Part of a small language model's weights.
Size: 10 layers, vocabulary 1024, 2.99M parameters.
Architecture: LayerNorm before each block, rotary positions, no biases in attention or MLP, untied embeddings, attention and MLP in parallel.
Training: a variant of Muon for these matrices, 15857 steps.
MLP neurons of a small language model. Each row is named by its layer, matrix (up: input weights) and neuron, and shows model dimensions 32-127. Each number is 500 + 25 x the weight over its row's rms, rounded and kept within 0 to 999. Numbers have three digits each.
After each neuron's rows, "fires on" lists the tokens most often at its 100 highest values on Wikipedia text that the model never trained on; "fires after" lists the tokens most often just before its 100 highest values on Wikipedia text that the model never trained on.

L3.up303:519469510475523500524489513476498505497556479498501542493467540483473519510473504501466514492483515481517497521526526501497512455512501571509485483494492515475504510476458490539523495559535504487473504495503468524533470507522473466516522530497490495478492481478455450479518496549531490513
fires on: " States", "e", "ouse", "old"
fires after: " G", " United", " V", " H", " a", "G"

L4.up49:464498493495491512537522484493495507553515490492473555479471500508538487506491519506530499515493489502522541505529482487500555488520550527526485478528506474523480506490510498468493494535460537471488498509463549447514502484525495491526519496528497501486539523481497503469531530494472525534
fires on: ".", "ing", "es", "s", "au"
fires after: " S", " D", " v", " d", " G", " F"

L4.up59:500437474512446506519518454503485498517493495464531540510472491490505475475500521528501520508494491460494514509469515463525477452515521486522525510530461518468465494509531498507506565528469452494471479547486551546483506467501472534545515528477544501520510492505535494473486481484495482494
fires on: "h", "al", "ar", "ath", "ad", "an"
fires after: " K", "a", "k", "ak", "ik", "ad"

L7.up285:501505474463530502485490459499479536515526472531460478473489494508496518487512510464460452497523481486502524512515457515496501477517468483477519509517505508470511473520508503462497523507488504497468540516520531541503536520503504517530478454487481483523509494527494500517462562536531526489
fires on: "l", "ash", ":", "ip", " O", "ah"
fires after: " B", " At", "a", " K", " the", " 2"

L3.up367:503515468481453518501496476525516524521510523485461487490483503511459562491518519466502437483540505519500543512495460486520547548492461493521463527476493488500509527500521459475567481514533543571499523460467443488477512480483455471506519531511540500468508543487494512460484529469504505504
fires on: "on", "ou", "ill", "o", "ed"
fires after: " d", " D", "M", " M", "D", " R"

L3.up73:503543494532483476486501516501510505524462507475527519521499505535527505517499498517536492526553480517488437492481485496531486512460543553509503502517485477484508522494530491459533468526521519463496485472502491499469510450498497507527491447524474480451513513520527510505491535487504456483
fires on: "en", "ist", "is", "ro", "e"
fires after: " D", " P", " d", "p", "D", " m"

L4.up314:527514508476486470501499469454503519503478518454500487484484545457562485485498504532509521507474498490489487482482512522464481466527506535517486488537478492502474465531530474500472558501521449497514536482503459491498484488483472522523501496540505529493506513517456522506500513508491509470
fires on: "-", "n", "ist", " k"
fires after: "k", " K", "a", " p", "ak", "3"

L7.up160:468499497516512544500483507501507481554515456511491522496504526478490484504508493489489467480470532516434493497503503487507474520497519498456502475478505494501506511511538502515510536484466492555474541472509417487518482463511526527488512477458471514532441485482474509523530479494510511524
fires on: " Te", "st", "N", "form", " in", "f"
fires after: " in", "°", "ing"

L3.up406:478514514466492508519556501552498506506504491481518479525546484489514525448495521526458466426514491529523516523537466495486523513470505473475487489525487525493483457498457507529470518489535510487468503493532530515500467538470505509538516494488460485535488491501524474531513490484510538495
fires on: " more", "ew", "ak", "oot", "er"
fires after: " f", " t", " the", " T"

L3.up403:487528528513465527506508483494502495539477525524500481506500461468506526515490507481494504469559510520470505473469465501511505523528520498524509509483490517511488498514457475503489461481531518484510508479432500556500485538512501494526506570524501482491466516508495504474463553514486485443
fires on: "ain", "ill", "ther", "ach", "on", "ich"
fires after: " M", " m", "ou", "M", "ass", "ign"

L3.up553:471515512486548491501554512502484479526518499539488540475473480479492498454536462483477530534474508505513506530494484466478481488498521543509522472448524493517481542495455505492529524550463496501460497483457501511496505514484524518498497514549465482512485485525506465498573499543499498489
fires on: "e", "all", "er", "ay", "en", "ie"
fires after: " G", " ch", " Ch", " H", "G", " F"

L3.up103:491510491477538512528517527522500489449530448518507478508505514481447529482470528475466475462516462543526494494548462511529517550509481508478512480484507533473513474483492544511472507521514478491488522505481478480502481547478558514534516538485494496494525512455532457544496454563495505518
fires on: "ot", "se", " only", "ess", "or"
fires after: " T", " the", " l", " The", " t", "F"

L3.up53:513535496541473473500482509538493478519522508486514564479459530544527505471495534539481450490489483533484504511536492514500489475519502528521482488536483477487508527480494522472535499516481548498467501484498492480480499497519492530480461491471509515498433516481487462480495513464558491511
fires on: "ist", "et", "is", "om", "iv", "fer"
fires after: " d", " D", "if"

L3.up17:464494492500461472460522473526558515471479460495493507517463511475466512470485482494513503475499488539516528502487527534468494515469492485467527500513517468484505490531503518493517522494541517533480488461511497537544457485519485489545535492460483481531515525504539470495516481542519504478
fires on: " |", "ast", "d", "n", "ew", " other"
fires after: " ", " l", " the", " an", " f"

L4.up282:499485554544506492522531475472487549527531467501448504479509499508494493510484443508525481491495547466490471501493476472444541544510508497485487456508479470533478543503504490486520477493497494508473526518454499485510492507504474470547496534517493501509518519511495495508520496490532534503
fires on: "old", "l", "a", "'", ".", " John"
fires after: " G", " g", " d", "ich", " J", " v"

L3.up13:465502526513475473509486499565508483481527473539474519485496506543508522527524532485505510462513545502502541455501531524512484563478489515534449499475479517528493510494490493483526481496493525496494504508461480476530516472538475504485542486503486465501522463498522516519518529464501496481
fires on: "er", "em", "el"
fires after: " D", " R", " P", " d", "D"